{"n_layer": 11, "d_model": 192, "n_head": 2, "n_kv_head": 2, "head_dim": 96, "d_mlp": 384, "vocab_size": 512, "activation": "gelu", "norm": "layernorm", "norm_place": "pre", "norm_eps": 1e-05, "positions": "rope", "rope_base": 10000.0, "rope_fraction": 0.25, "qk_norm": false, "attn_scale": 0.102, "bias": "all", "tie_embeddings": false, "parallel_block": true, "init": "uniform", "init_std_qkv": 0.0325, "init_std_o": 0.00692, "init_std_up": 0.0325, "init_std_down": 0.0049, "init_out_by_depth": true, "optimizer": "muon", "lr": 0.00802, "lr_mult_o": 2.0, "beta1": 0.95, "lr_head": 0.00872, "grad_clip": 1.0, "warmup_steps": 200, "schedule": "wsd", "decay_fraction": 1.0, "decay_shape": "sqrt", "final_lr_fraction": 0.0, "batch_tokens": 32768, "seq_len": 1024, "doc_mask": false, "train_tokens": 129100000, "steps": 3940, "dataset": "wikipedia_en"}
MLP neurons of a small language model. Each row is named by its layer, matrix (up: input weights) and neuron, and shows model dimensions 0-95. Each number is 500 + 50 x the weight over its row's rms, rounded and kept within 0 to 999. Numbers have three digits each.
A block is one neuron, or neurons of one layer that tend to fire together. Before each block is what it responds to, as a language model described it from the Wikipedia text at the highest values.

Description: Mid-word subword continuations. Second word-piece of common words split after a short initial fragment, e.g. st+ation, st+ate, s+ur+gery, b+ut, d+id, al+s+o.
L2.up331:481394495490499370403476469579507456516520512506595548408506496506599560491489442450533474463480504479562507557567424486622456606538448532568521506511537505484578448467470545429603489558593523475495471572488621497494573442621441438505546542549503467414483535508452482510507541581569537543

Description: Split function-word endings. Second pieces of short function words split into fragments, mainly the e of sentence-initial He, plus wh-o, wh-ich, h-as, be.
L3.up81:336488570465467517481474452477516446447565490476481399432588428581460513499530462484394546601481510529522500535533472537502479495500430537521566450435503539498398520528528518500566466547541536473465519524482461524458535496496492532536579488464518567516496553419500474518400445535505622459
L3.up241:388430495385477476441550391409527501476559460500506624537516511511478441474513503575606499550522551458449461526511526437572465416492473570473514416492531517568489530503594428463526436429537414444496508493496496507579494621471518430549455530488520553406424475530507603537561468524438516425
L3.up264:439567431488492508476426516592448516495500557545417524466565524565595442461530493480456530574473515447585406520615406514501514455459509545466455499429537518623483485601452477478443434493493585454515547442483544508484411496618503523515540483491487455513495519406363574540494433471566487419
L3.up340:347528492475544491557555425412453435571543524695528523542575543562550463506451481474471476487557481447495534568554497464503461547502530429521520490528595532511490492581568450529586446556502515503507490440517526564530480448518450490491473481395432492461463402472514552520454495516432513497

Description: Split function-word endings. Final word piece that completes a short common word broken into fragments, mostly auxiliaries and pronouns: hav-e, h-as, h-ad, wou-ld, H-e, s-he, also M-ay.
L2.up375:389543387482529427468509472580565496492584457525498487470533437515483488491513509523478468625571537495526487446447527583508540483448610458487587491487548528488497526445600489473556506588461511501477445542555475432459424429556453483549581491565534462434533589590574404504515511498590496468

Description: Mid-word piece after v/s. Word-internal pieces right after a "v" or "s" fragment, mainly "is" in visit, vision, visual, devised; also serve, Series, Jackson.
L4.up5:531474552516477493503387536494472602456418471463535552483509440506493511514520455512538452479513541542488447524527420515533543555521450482555545545550503446594538424476439578581491489556469447448443572537414540506461463449477419526492506460503524478479558407535388479544503447480506471507
L4.up17:478472475543485525473487563460596552612520463563381501444527465557517536466505475543467502523533540603516429590547477403445434458468479470506490457471465588524504433562443419506526548491511505469468535518506504554476578489497526590510524495555503475472484493527413420478547518504535540573
L4.up23:449445484478409502517461412540508440476430488435488540396549557604501576460512606443503485542498512427459495511523405438547551478499495506474509449531550472539487577587454464496453478539556518417463585583451460539490437448561467510619484467444554501517458517537455409434533420502537432470
L4.up38:525458467483438499475433502492562476549561479578616501496560554510609510426512443445481554446472546500434492563540476559543613481567513496540504484476491462564477572545367488511564442462539500521456467476394493488451462428478491429530615391483551591497529486570532432498476481634540469560
L4.up105:556543617519467431535471508501484438486591483447544502442547522469545601514567469438479428485468588380473509493511502498452518448503525527512495525593432547449454545573452485473578576513465478476472446524450544527592477458520534517458478559553529456549511520530553431536506570480419548576
L4.up141:537493479561495586487505517543407496488438467493462522355472545548504528475459447517510504348538515509458505578530496470412573524413472559524502494503508528524529433534447506527629534531494530603597510502539495430441571514590567436521484556590504519479499523476474563427476591491549427477
L4.up147:463542521578468526491498536519512445539477434487427478495531490419535452550491558534467550469442544475500418512449453448444526494539483549444454537489502517440527562482516381432534513526560515533437528462419513535560553503500549534487481487575515463502485468410463539476544461507543494444
L4.up152:493540515521540464414423466487447533521532437539407479403492525523466482492495611533479475434499495516518432604440571529507450482430414567527468475479533458497445560505503454514592470556471554479449470605415480478466538538498569478578525504530480561518605475479432415454485456555472500461
L4.up180:573449537445491550480512456424562507537522465442434458526459497561500528447462551376537499442474513523564543542501553509570495541497492603464517397545481463469523474527414516490489641474660481476447598648481417474482549547567463499518488382460497495436585482460405512577566561498445448470
L4.up208:513500583540450532369474421517484483540594384514393507506553490490449498486474467488563492542507438604524432515521504613528465487511493522466443506506491469523433495468479554624550495506471464648561466489544484475532457446490452492534475464490434442580541390434473451489480409513456485562
L4.up221:458510542535456412521463493474508509475453412485530523392573544520545523481518556409438607544327567409526467503539499473541551502494522561497555473506450477493531507423455549475513490493546544585433581486441491490446466533502483451591529546499493607476509560572420489396552501486508534508
L4.up227:492507476543513369515423449536558472548487563482506530576506466513479519468479558442504444482512465436528429488397476581556514537445447524522504520516472539414543590512544521449481516597456473526529334526503457510483466553559544425483547504491544440530579448576440457432503477410434468435
L4.up235:503404457427432477522511444424449502522444493385572585448412533488539521523508617466466579475491578514516507534518503494542459521617547578431580517474488543436552454509521517514429565498441554492471423586487426436567570546475487466521560476503565480541420527567547443505584554477526525447
L4.up316:442478406491553534510416430491402464514459544486497525395482529519510533526467491452424507489504510630483502512483570555453440433523428497555554556456413470541461478567570504536507318492635564477533501501443526506486446474501482581518574495561484436483482488409505558516502366528492520581
L4.up363:529494487443467465491509502461522579593451524467534601451530501562546520464592367551541503551461513462494512533553554423495440476603483544566461518517502403485493509525488541459503608529571507593492396530459524535463513468460442493523499497555537460525579461486514515469454558496478532432
L4.up377:440523487474460476485553488501470464509499454479459540484452461380616489488502447459470538421555470454506493600448576479549468469456498418461488604504510512509632522446506403601553564561433517471381421576447403450574528505487523601451478412570528523548578463439472496476442478539511500416

Description: Mid-word fragments. Word-internal subword pieces in words broken into unusual small fragments, strongest on en in Gold|en and Jayd|en, also wh|ich, fir|st, d|is|aster.
L2.up215:435477486486423536455550537487482509523516449502444491477447416629588548505444498574481595473552522453550487458584538509464560518536415453399599512559487518449493533514502472464566571463528552478444540535576477456456524452497491436437526480575472567460474583420427519539412474549479463413

Description: Second piece after s/f/v. Second word piece right after a lone initial S, F or V letter token, such as S-ut-ton, f-ol-lowing, F-ir-st, f-at-her.
L3.up86:597484517485522476448484422605430525535516400455486465543506530568556533428434513553439482476611465620560488507469499586504466521423525507448544415471466537528543491492396534524538440598491566489527582471473504446462400559556474462476530570489483518526524483478356547497511484600519470456
L3.up104:444517487508430489565402556612433475524436443453590451398494526447520574469476460521439480469479456502546535480536455475463481574433579444429405472565492529422589549560494482506556447539479500518506530523416516456472470469506539511572506517500545468510497562554477622480528533530515535458
L3.up137:496516490512467421442480519594471510447499460496519437390533479457519504453439486408438499503439530515565526528491537556536451482452524508552508570417577435444598565553442528620404450588446537578475485518463424543480544416541516515548501509515541503377472529565451523527526531518486495480
L3.up190:440475568397466521394484445613456544541444447459555473608525499420537462525574449455441567494532512506534522531562511445538574438455502613465497525466540448494511546508458440503568486533514458506419542560485462435446495482574465580458567449484603459442420485548344421571506524566574451423

Description: Auxiliary verb endings. Final word pieces of auxiliary and copular verbs split mid-word, mainly had (h-ad), have (hav-e), would (wou-ld), and be, also be- in began, before.
L4.up22:390431496594531415507533514481467526529554506455443490443472470424560458553540534523514470627542538542520446523454571473525475528521445412502504541500527503454605448491548491416515508552590449490520528504510544521534461512490546471593502440483582463494585430519516523474465473466439539481
L4.up27:507446521454496467450494460506527422572470427547587574499527487533555498424512538456607454523503460597467500403536474411492440537450517562495582446584537471454541518398491567532439479473468475492506478439493481515480560566442525525570433481420539490454366596498496546574483561345492555604
L4.up63:565520518503580430545500504454501514524499489571426533472528459484431590558477409524548462571499527457593417523505522546560496572455511521411557496514435516564569414452537544530457498550580482498491486458414608560501583470583535538598468478505545469502456459417457525526474490594458510425
L4.up87:482542464475501482466505522538612511465578473587455529467498478441492442467492528491452512567540459622497585407485475536370455481416569466471499447576488548611571468477529423595354472534462526497502552471504407497411540540486495438527490464477526543586466536422530450635468432427528494507
L4.up94:618532524476498494543558474589594477494491466468582446499487449469607421496486478556471499609481562538408423569512486478499560417403502448442540500465471429485489596535495538497592535446569575493539510519489514487538506554550510508486519501604473532537426509519420452500478536479628482546
L4.up183:449522531461477509532457457581492526536606581452409528520599439446451515480590437600577522559537506458503455512485523474570438537444462515506491468572559486510452494509525457424389539498508505393542528473519556478613573511486541510564434461500394420465401387494450446624491439480467476576
L4.up213:442521608509574496588479534510534434551500509440478554511505566588538495439502459506480558462492592512455484581427545512481488555476573473418494469541493552558546492508530470500526463544564466389482403486393463507509531441481490515515474493596524505481487457544590526447516593454479587496
L4.up217:438470418503481502493576484478477436445489502563527489493523452598493444478475547595430523572486472561540490501511485524532522450519503408482591454496510471561489554539487532461486460525524536524572460459566541513488407540416397403533585530474509516519459570518467542513445555598553507491
L4.up226:502483483566524453516483456441517477577568448569506563493508558570503550463557500529582542495518448572450475593418456456475549456475398488453511537495405584502510430526510518504522436490548475467406407456518522591569535484504466479424593508537539512441481526518454488530421512542587500497
L4.up233:380539460549491479531405542486511570511586451501526510469517556498500527391564447518485441575457470541563524490503548566482556428491537460562511480539507444475421489488392464479485634554524484475531506539504480531438462482519425562561487545490549503567461479527515541555509460466490494475
L4.up254:514500529537502461502518538526463530541510512471345471487526521404545474396499561536469466523538479516476528463477511558568402459411513362393529608486489549587523496427658540467529477486578470530533491523442567589523497580606536479539481545521490430507500539461465493472599519577421517556
L4.up256:579548419499539481496483436602518593550615442513525497503423484520508528468578561412612517574497481539489568407548525520500434500484436494363521505510508512394532494464460603512417535472465500511391447550441564552567400495516603433573407448604470453461504495532504487561483594500533555450
L4.up283:422520487429549539561518532466460509520528500538416517470517525483505391564487449523580501547488525466499419456524528561523526478473541493545446525511446464627486558520548485592554433529575512497605583507495443461542416498508468471528506483497478566490431559531503486428562566509564505476
L4.up315:393638481461480538495395457539493509478479493430498512515504419481467512518528500452469527553539501517543436608456527481565571566496497554516557516506535440546513466518572566467469501585550476579462456499559395479513477467482480412561565490484517590413426445547586509559497570442630491635
L4.up353:466434469536534457562469613533499478544474527465558455442613439534588409489483429509530568565501412538563529505506439541499584453523540370605497423542438491410598454572522502446504470555572492493473520530512472492514442491456518517462543550577569460524468548468526438491535519565576581575
L4.up383:473536509500566478601563419509474621567544526430509491540463496572429437501546523500537571457477529574495521362510490480447524501502540490464385590549425541550465502391431546443473509458551530509521535541475444532496450516509474489584389516479464482492463504474441476606472408510574588431

Description: Mid-word fragments of split common words. Second small piece of an ordinary word broken into short fragments, often after an initial f or al, as in f-el-t, f-ol-lowing, al-s-o, fir-st, n-ort-hern.
L3.up11:540504526418468437570441512539497487552357473511512466404574450431436424497457508468536606570497579413420549506569540547528509557428535488475515482591519567518442523514584513503528452531486498475520592549490480470499558573418613447441515582458535557528454496520400524570462569417518521558
L3.up63:608547448523524487495468529517464430531565477597527478464399545518465460437437497438482517520599462486395500474575511591471559481509451443498565423576468454515517488450444449519603527484514538608468550511448497564459449490546525562439544431560491533427540596544468503558497486563502441522
L3.up80:497627602458466513554452520509497538548519434537397470516594415498648514453498574434469595538515503433494518504526547488515502524514447452480499503584493534432428566509477503507456581406500568442499384501488544503494473506540477426527515559473578542480468425586481403495421466426498423449
L3.up330:571497495527438494560410547630499503451411434573562546567489481502534558467558513437462533450471559478461473532484579590573563495482433524536551553512515507444511469540516514539486506507519570506486506424514559519575543549488560472477488646432509535432419488517479425493440482414501453495

Description: Word-completing subword pieces. Subword pieces that finish a common word broken into fragments, above all the st of first, also mid-field, af-ter, f-ew, differ-ent.
L4.up13:576474590424478435489476443572530531531576495430477450495415538520495512523458496520471628564503474428467406489386553420459533530553533537494470460592503473556542454476462497505499539476514529523505515485521491529531514552506495513579421499483525491450541493540436548481477469477440510462
L4.up21:536543483470504576494535518492493526560486464496477532472492479548468519436561529589497485555524446392462437522469529530502545489440522476543438520544430602559389447428521577436451528482506491599551589444462541504526472553509504488556465575594464453495514529566474418500520577451439457479
L4.up26:515552441547494474530417524443571496494391474516602557532442531556539469591437534441482593587558536452501554506580529461597524432553544516540565443517505477477541485555510415460457500561557443522483495520587544528486574534510517530561571543543563489523470501578498509559400519465509619515
L4.up133:459526519453501495466634525532541435626500448459569481510491448402462469520488523520495551546531504530431526498458518390515476585490466513422502391556567571475417581559566561543473440552465539481504455530499455465480461464488552528525504496489476616424424523443571455531503580561424490494
L4.up148:460364501506450387531499512455473474575378497458604502486526464558518484493472400498547537452568483569463481524550480447395531518443600464467485524521619547570511499457522539457447453497442545518493513571504455520418454517408562499553444561549446502614473495444412463548553486491534457528
L4.up153:513475476455458492523413508497482525485326523453492571432477448568493610539493475575422523584522530519520537511495489617512566543493550509480516542477427562561516562516488509408548526496523450479589568492492549499547533533558445568500440499555577484487496491455451526482435539430460486502
L4.up155:392637431421442543537554566470465476519555443452443439508487483558520527535465420465473538453517431372437440586445571517465466529496466465499544507512500599450434501540470547533484577470501546420536492470561461529495524510502555501434466509569526551463484529445484563547451602521485524469
L4.up174:589600503444502540560577508474521535535558532434593530505485418488483328433544516521569538530437375510474474434395560547545496482536456518546512498453492505453438476449520578477559581487600586551596522459531546487499578591465477508426528547496491468465431521542482533462465482464423559574
L4.up175:443472464518509470491474470492552424387582431490553493590591559527460434425455582501538543450473461489461499520539571456559460464535454475430550532403595470451490536433516512549530539475543546473477521449422520549407515480497428455509482508540513516488566590541460540513574438506516575515
L4.up196:557539498498418455531500558488590412487544481523561497533508442442460487559425483427576532570572426463501484469439523445507552587463470530535472473458473503477526567458484603427506548479558560509452529565490413519469464507508442510483515492577589482494473515590475457516497574549539530463
L4.up199:572532524526513540507569557504477447529449507568515425535502509509554526429539547543501565457570512467510475508512444454493668474518489512434475467488464501519391511479537457471502495510441538499453484555397436490546530562550542560506444562517498526473435566494571486560582586555497460507
L4.up302:479443452475608453502483548488522518531540475542550516489529444475518517521485497540488495598521527431493577513503528433560553571535420566496508539449464524451552617462465530466414526449513519448492534455506500556510545589497511341464529433413594530480459466481482480452593494483463436565
L4.up330:537512504534451520525507489550442544476522435506378540563469440562453460474473550436359466517557406564480436526530593526504432537515570472368583411508519584503554410585456538443507547605442492544514478549458456576407433474555597508537464580466521471513487460389573441530517468463491531480
L4.up348:463460555562598516478458509472461492398584535529514431475526484511497481546493571495455572571537506498519463565482501503481429598536513503499487481573524437446473556454503509526477394423652490601439461411468474516533562505515478438547477507539546474584528473547530529437528530551576509575
L4.up357:537571430586513523517448508564495503610546567573483597545515390448580459478422526493482519543396438482462457514482547490500506512428484490454402413548472513515503508502352550405443532549430465450519494509468462528516452546457514459466449548513524518519495570437568456551506519524517512482
L4.up358:499493574460467449479503461429563477528448488493436412573466538512466533516422596479544526561516537419587410567502429525451531472551530433461568402571461558502471479579445559475418542489574448449582529482541461462576489514500488472455488517497470442498517458502525414461478432462491477521